Weights of a small GPT-style language model, trained from scratch on English Wikipedia.
Size: 24 layers, width 256, 4 heads of 64 (2 for keys and values), MLP 512 SwiGLU, vocabulary 1272, 14.8M parameters.
Architecture: RMSNorm before each block, untied embeddings.
Training: a variant of Muon for these matrices, 3975 steps.
MLP neurons of a small language model. Each row is named by its layer, matrix (gate and up: input weights) and neuron, and shows model dimensions 32-127. Each number is 128 + 24 x the weight over its row's rms, rounded and kept within 0 to 255. Numbers have three digits each. A neuron's up and down rows have the sign that makes its largest values positive.
After each neuron's rows, "fires in" lists the words (lower case) most often at its 100 highest values on Wikipedia text that the model never trained on.

L14.gate289:107153083081180064137155099131105099140129149111155090111121183096142160104149114125118107132117117157145119142109132148136103128150148146110139166126137107132158128126162122112119150121120116159141134168119149082100105155099136153165126148114141152138117066144100151141154102098126113111
L14.up289:121064107116176117116111133126142169127114136114125130091114151121144114151132118125155111124146138111171152109101139133124131103128138113091136108119138131109088123082140130136146138136102115169153148101092153092157096183110148104208131133132129106149109145147095124136146128080124133157
fires in: "she", "that", "who", "he", "man"

L12.gate38:129138154122174102145186094144128123107124153136117119110150130136156125122104168174072132125174123105154130134114126150148123118118122120147116173134140132120101134123107117123103153101157100131132135103157161134138144087126147124114124108139132150102133100092135082122095108107116110133
L12.up38:123122141112098175131093141157125117134113120110092094131139137148123175089137152129142101147122139143116124152139149129135118099147103075094127123134139131095086142116119122096189152152120126120143150152169117150152130089166135139147084080155116168159119138121151125123100141145136116113
fires in: "that", "if"

L5.gate26:090148088087120108154078123118129121157115134142122104102063120131103149110122129143146124133129169100136095144141141113125142156138146087130116129133174136082142100145083111133150080120137122178118108148127096159130125094127108130121117156130087086118153125126153153189142174191161149134
L5.up26:123124136155161149132160120142169117106118079122120133085075156112114130123118137093187142141078091139128115128133137137121140151141169146136135146111133150121145093137140145174111126118088138092099147159121122139151109096108107127086123169121101090130157131151163113132104061137123111127
fires in: "local", "located", "location", "additional", "congress", "added"

L3.gate511:122177156133139140118127085116128172156144117177120137123161134150159129122097128092114128115120105196132145148140095154133125174172157105085146112148105106135158148152104125114081136181123142151082124170152063107150112147125147124138083146121162151122115145114182110145137156164116142104
L3.up511:099158117101131162134100096157123130130155115110114138105136136135145121114110128112111173137119122172121139117156108161099107147145135142126084130142142113118149144115142152145144134101135139085110150144134080110135126158146142105125084126153121166124104105116092069127144136203126072099
fires in: "2019", "2018", "2017", "year", "2022", "london"

L9.gate255:109110077144170123118097120118115102108128138141160123135134101130123157170117130156149129153116112124135101084157176140141145076117177126121164093133117122127160134132104115142143093123187154074119131130112125128127149104115140130164129116110150112169116119119089142090139082126111114168
L9.up255:127128135113163124141079138093104119097087150138145106128120138070124099151144111138181167114144126116114125149136136133129133116097139115096114110094113141090128138115147134138140118139157164141107131125141116160130128128082066101118104107159106137136110151148138136127124139127135141131
fires in: "several", "many", "some", "most", "of", "numerous"

L21.gate260:113141179143137167100127121165173059124138149137152147159133103136103104073098137100132111122135116151154128117145146113130129096092101123098146092107125166141111133097073152157114144107128123139148165154130144114107111176134166150058116148112124115076148123129071081099160156097174150163
L21.up260:109149097139146117099123147170137144104144128174129122146096131102173129092144115125150094146129126131152125142150120130135131139097103169164130126116168122128103112118126113144142156145102150143107138100139123123128149088111117181151149108113100148131167122095156143123080146131161145107
fires in: "to", "not", "young"

L4.gate325:117118138116118094152117130151129085149159192105198165105150129141122125141154094160114134177113122093103132149136109135099111124144164175149104150113089109159127101159174141150139110138144138127137097146096151118150109128172137126102145151135102130129139097150151146100121144080103096136
L4.up325:127145125057142129108118156107095164130134131141144145131132128093122144137133129149102113132088088109094147161156120173184109141124149157129160143141094140144139113106200132120143099119125135158107133102162181139152138144105110156095109126142079128182104137153136111135172139116141116173
fires in: "played", "program", "playing", "player", "play", "players"

L16.gate239:072161089088123139138119134138173152168142118133110105132129086118104118116166144108131110155173123127070156138121156122141133123097150138160151116129102124124098120134150134105117109074083150148089151122108117120161148188136117114139146146141164146129123099129130125155156161133100128124
L16.up239:131144143093099090123134159135121140146153133129093109100120099109137141097119101115111133126175073140135117131131108102103147158082087155123144119164073140142098128155155126172166090190113090151167104109108107134134132140123183156151125108127127134131150079104122149134094119162155116145
fires in: "she", "died", "born", "he", "summer", "death"

L6.gate93:089132125131133107138138161120124101148118125117136147122132142115113127109098128107109167143120143130117139108162096117142164104142118155119113072121118142119154139127106181122147107118124135131116134157120158085180114119143159107160103167120116137111118142124141102128106154143144125108
L6.up93:112120149153132153111108078100126109107102124122133149093127099179134128125128096097095147122137143108161101132077088110160130117123115165108149115130163167100093145146085141139157144169140099150150095108165104128160097116089130106132084115093111145144056099132114150128162079149132148114
fires in: "building", "built", "human", "humans", "summer"

L5.gate166:126121098166122124114154125149129104107158156123145138108127163120140124127131158084088129123110135154121099133111136096115108119113097102144166151151141155150140147142149144111133155138137137113142108137098113130151134142064104189141118197138181125140147174150141146113079124134155133113
L5.up166:101090142111144080174082127144116143115132123165067149165089163145146131112118140114097110118115114134160113121110088158105126098132127086143164159108129095148151138139114145123148142112121136119151111143085126187121128118114132156144107181111172118120146157108173093129142119131108103089
fires in: "has", "have", "had"

L3.gate387:129156106146187093111152125191100106164162121144158115101131103138112155096137173138138105112129106136080141162096122164158118114089144087110158149167089130142165155129149181157106128093130129121115114129126124100121144136079146158132152154140126164134124087157145112133165188124097142141
L3.up387:124116101145121088102132100116114146106135137159124105111083117114104153115120123106104098161122119110112163111131133159132115168144144068131153142153117088110113107122146139148115159093141158143149109115114122108123125142153124179174121122124084136102103074112130100123143160126123156144
fires in: "he", "she"

L7.gate14:130120136117128116096107139143101130137133144143134131151202163145148166098147117081127111096124087154136112115174102112136127086149097147133125150155106115120125121098103117145173142142113113166069152151126168089096089114124136138128098161148104156150129111167149157164097116112111104110
L7.up14:124160128111169131152080114140105095164066137167154131104112172145147122144130127121132158140147158094120107116107113119135117118106149115069128151142090097170130114117105148137128079149112104115099125105131140128150162113116112124137150126127093167155134153146090132125170123147177085127
fires in: "located", "local", "location", "town", "township", "historic"

L3.gate293:138099154109157130105157153142160116105156102146140088091068125170110109123133099126144133144063168086140107105153145131106130121172158131148120161150094131161135105134157142123122143174154167116110097124098120157139148103071161112067147165113110150144148121138135087086114155099152097121
L3.up293:151129077152130173117104123081134117157153162141094168140123094122138109165130154111110122212112107146113145137132137133162114128123152077143134111150119142142156089127123184101140116142101146147095133127131148118138115153112127165072123146155139138126104138129137106146147159104144112113
fires in: "played", "wrote", "such", "may", "playing"

L14.gate188:106173135099144108094086099141121082123099124145124109126129142112128096142146123103129130148142118114172120124135151103160077153082108125126142096171106160113118142142113109159093139120149113139178114127112126127141128141113152115128110128135150119102123140125136100131115097092125109134
L14.up188:119091137104135093101127133138116119114114150090135140137144130184150121157094136171094111094158134096127115084132076167148128128094075140142122123125128116157153111151161118126152064170135121145145126152108147102104141124157108154090145154143136138124171112127168132146166105181117143111
fires in: "state", "county", "grand", "family", "district"

L13.gate204:104155145122149187091152129132102104127153152165121126093106138069115105100083132125097097153101109149102147076151154094148124071104146139146091136128122147131131131147164139124140133151138098152125123146076075162124134126125133101144200154168143132143121124098137142116143114133118109084
L13.up204:106143138107162143137092149114104114137122146101174138132188163104189140138142138151111108111096126141154095146125123140146114149163093160136153184129137136140128168116157153139100128136187121138086138105106124140104154170140157097137118132122172164118103115128157148138156145135069152134
fires in: "the", "s", "their", "his", "its"

L14.gate310:137175136104115112143136132110130118105096138174116124073147145125071166129117106088102133141130107126141171154081160128121097164118109091153156111138125129141133110131129108131128109143091110146139152164105118125142112110083148118130128127157175121120127092151133104133111116131109092114
L14.up310:123138149117135160146110074137139099121162117123125122137187101109137113111117134106136106137143075137113112105090087107101179168160131130183115154165135131131134139155096140146132099128136127109128091138140131132098111116153151132117127139173164111082127149159107096104122174139136130131
fires in: "to", "took", "yards", "highlights", "elevation"

L4.gate60:138151159109157126132155148129158139136150145130115097106136119160098167099139126103096120104138095117136181107128155126152123139129123120139151118158145140129141140134138093147126131105142123100093081107131162086166092164134132164132144140099104113109149133112122132112166148145176137144
L4.up60:101145141132127150129088144140139167094089129132149107114053102122131137124115109107147142121119126142169130103109174096129134105148135169130124135141148123111097131097097109106121135156161138133169137147191122110129109117132144128131131104144132125155095129123151144132146113155149105132
fires in: "new", "young", "successful", "few", "late"

L18.gate161:144143098092125150156134064130116141160148116142108185130105117210161146126100104138111120129120115144134129144157145116160117122156138119125102125128120113139140117122117132166072125109124114144130108116121123145113095118129114111146083152144089125156147095143129182083121137093142134127
L18.up161:100114117114166114153112111123144102129101153165105144113122123113085129124074121102156117164075124139115106190119201145147100085160127111170113103146124097168144151165110156152129150130106145142105112152061102137133165104160171093148164096095162130146118165150110142125144137168154170137
fires in: "the", "not", "just"

L13.gate401:081120106141131110134136105137138148139177131146127114132105128134162101158129130136175139132141099132148143113153127135140159126153162142115140114113099097137103132139153089115163156153137112175149136078124184139152101099165103129120135157151097130136146143145111163138157101111148121123
L13.up401:160159134090159139116118131175113132168155136137113147095126160121143135149125188112133136135148126164130097125142142091088095130165110114125103134137078114116116161154121120089152138142107173070143091133125090119142101089124120129127136122111136162110073115132111082151116147144103136124
fires in: "to", "featured", "would", "that", "stadium", "have"

L2.gate225:140115096102129118126131060120133138143138131145138152104114116180108115113131143139142169120115125137159132098150118087100155143125178135163097111138097127148170083129143127141117064155121151114115114115153093112123126111130154134101124154123119130106099130176117062044138170148106102112
L2.up225:152130108104115124124128089140156156117137130117148088163147165113121115156125137151077141137080189145128154150136169157096138113121155119095150085119092161127146065084140102112135173130102137090103132084137159117110141106151143113137143124133134138112116142160162132076137124143089093113
fires in: "can", "could", "would", "william", "williams", "canada"

L7.gate227:113135104143154160123123150121136147098132131152149123106145144102121122086139147126128099150071117128139098137171150118124105128146167112104140144139167136132125128197137157142133093111095125147109102115110141109102121205159131142144101138110128135155110119142102126114145120157176128140
L7.up227:056136144106119167125144080102098167112128086108115130138123110175190129129074129129123122145108125139082104129151135137144132058111120147140130091149133147133124137148118160087107113134122129185093145130113125103138107120137089123113101130110119163123099077158154133145109151139154121131
fires in: "season", "division", "the", "trophy", "classic", "league"

L12.gate41:129123082164144163119147111159103118103144132113113150097139102148122166149122170128125102109144141160123163112139089102122126128110131120116114107095079139137118100124086141139170122123146111126078161143164123109166095136119115146173095139132122157123141101131176173144101097123123131163
L12.up41:140156113182153138143130155146116177104142128139102101151118157119121154107139104095174143156129130132165181121131123150143131144123122108137111138110101142151125136122145114123132114099115113129163088173136106100128125136149099174138142119109142127158092167132133130074096159151136122161
fires in: "of", "to", "about", "on", "after"

L13.gate301:119145119157113169162154114160169103123121126081098135146081115160109147114122102119158113154150131087118107145140115151103089182121128139088168090127122119141137091134158131131145137132177140128117144134156126164128119131081126111105142108094133124145107116112118131124113159101130135089
L13.up301:098115145132124115127128110152111145123126172112134131113146096108132155097131105086116128119128158129136131124139073135103110114113079117107071131108127066121157092150122145165091174153121120165122131139144190116107129090098167105139094109129146105084156080141097135120110140092151145123
fires in: "that", "of", "as", "which"

L13.gate468:092136121168095106134103095139147128107100174105082115091164135134122125144135154150140132143104155158172193134138129127078105071110146101124110095158110103100111126111099101096173145151093106131179136165136172145098134147132120167125126125101133129104112140153154130146122155132142130111
L13.up468:134119111096119137099083119175124107139111129114138151070099106142121135138127132092117167171138125156160155116184145082118158181133121126089109141107133125075118114091127138105119195150140159108113125084155116150147178117093158116141160099103122141087112123118112157094138153118102121142
fires in: "to", "of", "and", "in", "helped", "not"

L9.gate350:152139158088124116172151132136111102130132141099118135120152130117121124128155120149197133157141106099184121145117130102137110120120158106114144176138105107142142151137085133120123106138122132170116109137133154134140108133149133098099179109106128098126141108095111094108088155125136133146
L9.up350:128118123101143116137126116127150120128142126159135070170124080132159096122146132073143112145182112116134115120136115148143121119120117114104125166095087146109112160138109141127129065101085134131126129159144121148094134068108122158153141093134128124121149140123150147160078135149143140116
fires in: "this", "that", "each", "same", "sometimes"

L20.gate267:152136139127099152165098149135179127180130132105135141102115145057175113092146134101130104101147149141095142135126139108149166082109123127097119131111146155108126110158144160122154148135135134109151137157065115116093091114104144131125099145098138130086111121171154116149132131105074126156
L20.up267:138141119116079173099092148107155097121144172117160150122161093124150164090105124143143130090166127140185159084132086095112123121153146160135121110148139120128142124103129164142116112122109112118136131106102141099150165123100166092127122144196114137098160142164152137114090155113094129086
fires in: "to", "took", "top"

L2.gate170:123128131158119115117160134104133092136177165109096114091081122105095128169117077152131138125135129107131147160110116130120144112155167115101129140150139078158145164131188085151109149151123127121182133143113119111089103131065122154103155137137095151137132145126156106099162143073106103139
L2.up170:149047126122142108108133061085130152145084154119118173127134113138097147117167149074135128149162144132149127088138105131112136136164127113113151123132145141154168104112164095116149139156131164088121151102093111128076146146088100156079130139100141130119112099126137119100144171106135126150
fires in: "white", "what", "whose", "he"

L21.gate228:135134155143138157123150174126112129162125119084160145126138131137134151124125089136147113093105118130101140146149125134118123181117116097110101128115114105162133093150162130089146142102126100138131125154129177105146139110126142145167123118156145116138152099104185142145139116111173093120
L21.up228:140132097133135143129127120120162105130096130120140140090121115173134128113147121134141118114087141126124112121137142082103119122152134120150106109189117101136086109139129143121136155140114128188058092118133139084146129096111139128159145128162111108146096132075132120107153164116120150096
fires in: "1", "2", "3", "4", "1st", "one"

L3.gate176:131140135126111166200134134107119095164145128084104148087148151119139162107094145114098122110113186106142129127156101106134147139127147138145143130146144085159157125146158107131125112078122109164153132118097140137138121140085193115113099145136165132102135095106112101112146169147139127117
L3.up176:115151124120106138156092148120091122158165099128131156096105155135083138131117163138097112119143174071098144148126120134133146144143147098149171162137157068155130120108166121131154138091167117134150110120124140128121106134122151098163094143139134151103127119131105149132113161126161158140
fires in: "had", "has", "have", "up"

L13.gate337:147102144140140133135154103163102124116109137153144153096152129139142161139107150159135150158109116092093122108141096127139149105125159150158118127086142146155170110106136119160148140086170161158086132091122117123095179117123124075138117114135106134117099106164150107154099091133147141140
L13.up337:167119117111101117130130103112159078121101097170118129114104157072127152105117124119151142142158129128166124151115134154096150119112132154158111137093075113152108115146112146115118139132099119153138128145127085114110132116167154146112172137161114100138131110127136135117139143139137120136
fires in: "of", "and", "the", "most", "special"

L18.gate414:102146164141089125130141117117156111126081135121131111143110150139116079117152168123103106143141130175123122126145133135142124105121114103113115095139154139126098154137114166131130097105103107122105137095135093146118113116127098153093106152143138140041136174152137148158155163112110150140
L18.up414:160143189114151112161138149091146084135146124144116103153122112154168133112113131115115138137111142110120162165159132148122134142099085118109099160178075134136139103096142128125142120081087123089173123077174108118094134204108110134136140117130132175127100151134126134125125142104170090108
fires in: "on"

L15.gate217:080177118127138162143130140121128139115121158146093116177143129112127115057114105102117097103163131110112091170088155118136122114144173108111156125147133144156149147134134130108129106138133149163131112117150143175092122170142134108142117180145112105115106130117100137108119125133147115081
L15.up217:113137124149128132160111120136140163157127137109118109069161145173133146174083115124099146095072151143093155121152144109071124137120155125110176130112122091150123105124096140119128091091114103137095092108131091110123145104126141157160153135155116130114079131128137138154171124102104149128
fires in: "the", "his"

L13.gate274:102139088118144129121146114133179144097091128101148101075146117121109115127088145123133144101140127090102127083104101118137136175134083108122097116133115099096123097163136141117152131135109151117126078121112150084114154144117148176074126134106119144094122112103127148106098108112112143117
L13.up274:108172119100128112111119096093137157142146149127099129124137129121157183146141121152141134129138133088165177116125122130081104108099142152116137129129127099135147129146110127137134159162125166143076127143161176143066112134121136124176160116159097117155120112072128132147127152098102142090
fires in: "which", "who", "to", "that", "helped"

L18.gate500:137099145123153120115110114078127099137150093120107126135141155130152138156112141128093138130114129138162119104128152103124107099141091072131158102131115088150151097118087117136102141159130116149105114162097171107145167105124124096176128155119165189141116115137160137132108165119126129098
L18.up500:139128132109148133122147150141126117131131119126122122156144130115119143121124137116114108147132125110169157095102107156134114146148138092128151170140140107132120137139129139149145089117164140148126101164113145134099104139114134150165119150097143181129123126128149156113079134134100134133
fires in: "has", "have", "had"

L21.gate270:145091168161144140116139147121143126200130101143148104132179124128153157149122094105084105113105115113125115102113162141116131158168160140135117122118147146162140097127127119118173129137102148145128115085121173103150152159149150101153170084119116161151145097133125128146126100113127148136
L21.up270:137138144111119132100099165154124129098141140183131094096144119172137122139141145141130097108083125132159101160105119121134115098157143111143120132144098134133108121100147095119168160156101083153162144140133141086148117143130120058132167121179144102132126114137141118097140135103124129172
fires in: "1", "3", "4", "2", "9"

L18.gate245:103102172105127141170140104172166149139131125142143155126146132144167128132102170130116094114139136115152160103097125112113128107133159115118085124107146140131109105106146127145148127088154170094172110130096083125097137133144099159091097141172139161123081118135165120113128115109155172113
L18.up245:109097125092105133107132071153122089140109180098140116125158151137166127140133099107111127164158108145129116131082128123131167162134172118114144091109079136134121094154133136139138143122159081163154155130114107119118178121144131104146107129163132071130150116124161143144083109156128153125
fires in: "and", "it", "would", "they", "to"

L2.gate315:150195144134126142116182113141130117143132139115128143149143138189128139096134124109184137141117115170151148094099159114089139103133122128095124120138172170108146146147184145134111162082143159079111125129131123121134133122165151116071103152121095103164114084089162129103171140152139165130
L2.up315:111153107125131158173123104148104121139144134126149157122139112134098117121132147133133168159132093129151137116146138113106112159129135170108100097138150125137174150104185163153126135121114128134108152119184143131131110126170168191130114141105101111163124080151103131084169111137138131099
fires in: "2018", "1997", "2017", "1989", "1917", "2019"

L15.gate36:114099124123122120097105114131125146065115146103102090142129156130096136138146100137104123151126118141174176083138116157146128143088158111135119075104120134164121150136159144126162157170121117124101131181092133143109131143104137108097186127141147148131121111135119096144132126136133103144
L15.up36:119144129128118128139121134103122113162129174149141172135136108093136135104110176134155126172150140168148124080143141098109118151131132139159109081144098112133141148121114147193162105145122120123179151127141150110126131083123165139132151159097138139077095122154098109107150106128137128156
fires in: "to"

L5.gate476:150133107127154119113133128178100109132132129142135123123164122160098141125084132113155098103102123110145115124107148144153093124150119130115138096121127140109145125111125098128173137132106126121144155120092136074106105128125104164125128120110120133139095082153108135125143130094160090122
L5.up476:135136137088162138154124127133123090145118105139120147109136119096087164106141135124142140105122138162135135072116132100153115131126123152102110120097152127122129117136127071087164127131123163080098158120132157132167104149174142148136092082145133163161090121127160112130097131127118129160
fires in: "school", "building", "local", "located", "city"

L12.gate423:161132143123125123131112146084137140137115145150145122143115112106132147102110160147156156157125113135115187143133129138146143151137119153125149127163148082171122115118097107191147117077171152141140128102160114148146121168131141121183108127130100136103156186141125162150146118120119120173
L12.up423:134113121089095155127129119116132082143096123135172108125097131132108106065114138140139187151103152145129111138107133137116122150111136105117151103148103111074090134123132172150165168109112167131128121109127149106138169130175109126118161158180133161142164140138146152116158143155157120099
fires in: "on", "of", "along"

L5.gate279:149138135112167070107116140114139090145152156119106141114140117145104183130138133106142143111113105133120115209124130125160118133097124142100086131120179106109109118114069128096145106133144165113153106141117123130129122108166112091151124136116116117121126129134137122141147106092129130117
L5.up279:105161145094133111096135138130182114133109131164129186084142097139102116144115143103111100082119115166139105173102130112128111108116122187140083132159160119118136093151134107157111108166120087082137167149102137102135093117137134114158145181133105101106133118152108109117124143081139121114
fires in: "role", "local", "located", "published", "republican", "location"

L3.gate468:149155166115144128077124107123132104128149124166083108101101141108107131112155143108124106132167129152102148130120141109152125155127138076142148084147142156155114111131113144105125164115139176146161143075108142086109150136124116121151131128118127175116128112165146122181100125157079123133
L3.up468:115134130116154152097119126107139137136088095137153119139147150078140117136169108119168112122106147136132130147095127134138138138107105139105125122125133180100124122080115118124130143145102124097136143106111123111135130129086125138134163165143124123121129155185174115151133152102127125162
fires in: "college", "industrial", "industry", "his", "little"

L5.gate399:089126109147108137124114128120132127161147138094119116139145122180160106123158158135131135117152134106139133133129099127120140142117103108104129124126115178143104114140074174136148112122180135143122131165141108090154118123083150157135116145121183129138176148092100140107112149136137124128
L5.up399:128143085150137166158112117106140099147127124160070090140147137140140166127165170117126120149137149145159108142161089117115176130156136141183130125095109101144116125115098190125147118111139149128095109131150131161132151143107143142162149114128082169137146135127173116129084098147118161118
fires in: "such", "included", "like", "includes", "include"

L20.gate135:167165129177095168169161128124145122158088079095130124125121115156132109165136115119088115162115102143125136086105134104128098100143108162129098106116154111092162112104133152144149134110118151133137137157119139106143167126112140126126096096103127129127101133159129147129099163107179134155
L20.up135:124148143150154140142130121157141096151145122092125114164162107154145120140126119105078109114078131095090152126120126117163101087145098139134099150148100134140144137109119140080152114135154163126189138147139117128140137133163124137146135140114130156124108139118152129097075134178114117075
fires in: "in", "intended", "on"

L18.gate308:143185109124107134137161151121119121088123193131135130135145098129087100139150169115124157158132117113117132100115121069151120128140132129117070092136112149103127134143135124112148151093081156121150110160120143132122127142122138116097079104118119154137092107130146118088169113134145124125
L18.up308:140071114137096107140111117116102131161138149122112119131073112149081132108135092107136114166130175105165127113122121155114172123169117105135103095142111144094135108137114159156174099143097139102157115111117130121127131126125141107128141124143140118130127127135120073119121126165131177150
fires in: "to", "will", "can", "may", "would"

L15.gate94:111151125105134107156104140109147147067132131129121137120148139189114135098077186124086129128145144152116171134141108161088142091113103089124161100147106143144148120125166128139120127159114135109116155147130109150124143122120183167141122142094149139122114112139131165149125147171123101164
L15.up94:096164133117147140149110159135134124123130137120122133103117106111145132118121136098082145138120148129180159106138098095105131140145153079112103130135150095115120126105156143145113135112154111127110128176138134169135137157109137116190151140133118120093105107115124118130107122132150101123
fires in: "had", "has", "have", "never", "not", "having"

L7.gate509:161142135111145125135135109151147137106122180129122125133109142134154157124152154118136094154132114099164125121087131124148078160168080116100124077098126132118124133135122104099108126103135136143115123079127105075075144131062115118146142148139124133120169133093107110109123117093134115143
L7.up509:110153115109139104129124126126135142150152200147114100121169158098095149121048124131144129155083133107130140129142146169136141129151101125123150142085177123126137139078137065153167149115125093142149154170134090107115151113105129160145131111133168111176135120118124094085115153082118102135
fires in: "english", "american", "german", "germany", "dutch", "kurdish"

L4.gate465:137125077142096110135100072117132123111153146124118133146150108146097120147107135104105134150115153109144086128176121135167130130110142122083125080105161113112105103148086132122157116137131159094085140136141156138183133124097116151116153113136128102129122103177132099083162151125131114126
L4.up465:142171141125108120121127102124133119140156101151141093157094121127141157136162194158134116134115119090119142147144178127168137132093103105139110098138142113136083135111120150134140126103151185129137118083143092166159187088082101150164135147133081145096103134116152124138134122156137100088
fires in: "not", "never", "became", "qualifying", "however"

L14.gate199:122134087136127149126139123140134184130131133108115116130179122117121104135158134129134110100094155115156167158132149131136115138119127096092134109123176160121121111120124090163157119108100161152130163177135123084150162113127078102168131150161132146112067167092157154131129127141115111104
L14.up199:114088147132118134119128161167175141095138121101102137113140121146154159107148106158107111138105176150148142141180072130104067142125130094097115145126100112157090100130137127135156114135121083117123142114183094162145134147131125133137147121143127119128095127124150159167132124137154096136
fires in: "to", "with", "the", "of", "by", "against"

L3.gate168:114107142138179097131127153116114103149153159155112111144124135114174208124155094076152143140133112136126149144135128183147102132088122079078129158131137083125144140138115153145155154115139141141113081145104180144175145167103106125139146143160139112124124118088095128127112121133091127175
L3.up168:155120150120117121110132104110150121140138147107102140128112140127115149110152121167155137131146093157117172151152175129146115095115148158121143131136110136139163129149156207176117099114121124194098121156138136131111145171149093149161123144183134151108136122123094071113122155134114117089
fires in: "she", "northern"

L10.gate484:166123175110140124133109138135161148111124100146092181148122092114126128108130135152138119102092132150124162149146119146151105137117150123112119178146161079131121168123095149118116113107113123117149088113149098098120102165167109081146120107118097108124156127172156123107174131112130125130
L10.up484:130091165110134131149186102108160148164148129095103160121156098134132154120117118138134150106121111143154165102122115090133125128152137134083141113161106149127101125124151175154119153138114127149108137145124075128136121145127092145104124147111149147141163164124180106127123145125116139177
fires in: "of", "memorial"

L18.gate19:088148134109163158124109151108163101136164123171155159125157107086135082125133138123123110104092129113143070104112126141118133113115136109126142092118090090115102118147142131167158140125130117126106118143130112129151135093138124139115101128155109145146120113133129122143154125170107170139
L18.up19:149121144125173144111160108136113122113103139144144146125135129142155133178102092145120091110129111120149123160142149127099141101135113109162156099147127173129129152169091170141061175094129122154101138117168131148116132150118173111161152143069137152129114145124102130131136160138122150153
fires in: "the", "his", "much", "s"

L4.gate467:093120115112086091162143083140124134119163119120159131129092128143125104100141106125146153138094116114174105152153111160106105107111103142087114132153133116124117130104121168127149144166163153084069127127159113105143075133100183078162109119157143110141134121094139132121139134162151112084
L4.up467:111073132142180084135126086098129054115125120132124126152124071180162134113166128137133136155137158130145081140132133142134128129121135114103147132127113135129134133117101157094091108129154092137094179117123136122131111119127178148120113136162113116097111123146161154138138152118159122101
fires in: "included", "number", "education", "includes", "include", "platinum"

L2.gate509:095134135068097122127139119108152106130135168104169136131074119157122171106120154084133141151124155146130119140157115123127131142146161061143085091098141100134135102097147128159134145118115121133130119165100127118111130121097130109131130170144155125078130127155157119103119121112099167133
L2.up509:130144110113117147082111150133141115105134149142163105126118130128111143159143119119118123125105150142113133134170108156106129136140134097122117114144147100111132106145161101168107124136109140122134142178121101138098103098123159110123164124153128120086148171155186144121112137102095141144
fires in: "would", "can", "will", "may", "should", "mayor"

L10.gate384:128143101131131106163091106101092130099130140099146125112153162172132144149123144157088146112162121116135104130182121125124132108139101136068126147111128136117156142095113146141142135093139163126125096093128135108142123148125110129108127143155149108148170143138185194107074132158125111128
L10.up384:086115117152158127104106116120091113077088113102152128152096122123108131167131114126111150137173141098100081149146114137089153149112090111097138120084139099129149118165090162143120168149147143187163144118130155153136153191172150099103131115068119154133145096124144110167126119075130090127
fires in: "from", "of", "across", "associated", "jersey"

L12.gate125:129080145123143116154152128116155141108116120133098119126131135160103140145130143092123156144098126144104089088118103142122108099110140127108156107121132106166133128102142096129120123082092128128141172136130103128159115127139135113123058177146113123074112191107129154133085126143118120158
L12.up125:105119118101172126148099085088103147109129153121096111157112161164125143145152149124099108161176108111143148088130147167107119134106150130121110130109162121137141147149099154124118164147113143139128112143120138160113103135151162129117128109138125144144123090148148147141140141094168113130
fires in: "in", "to", "from", "of"

L5.gate450:108123145100093138149110069117134113126119120106131155097109142108143125160135141114145096126129113149189112162119157125115120105154111165084127087121104115125151141141153105142137155174163112122124102124076126070104106142128115122159131143128140127146129196172107087144106150121121163119
L5.up450:126134164131102086117140063129138133145152136155169165153122118072084111079101118138144148120142150103155147123101139145128144122120134139138083166167074136149129138159119144085119195132164114138170139123113143076123158081140145101122129139152148144134098117150117140113117129133124129127
fires in: "to", "town", "top", "too", "brown", "city"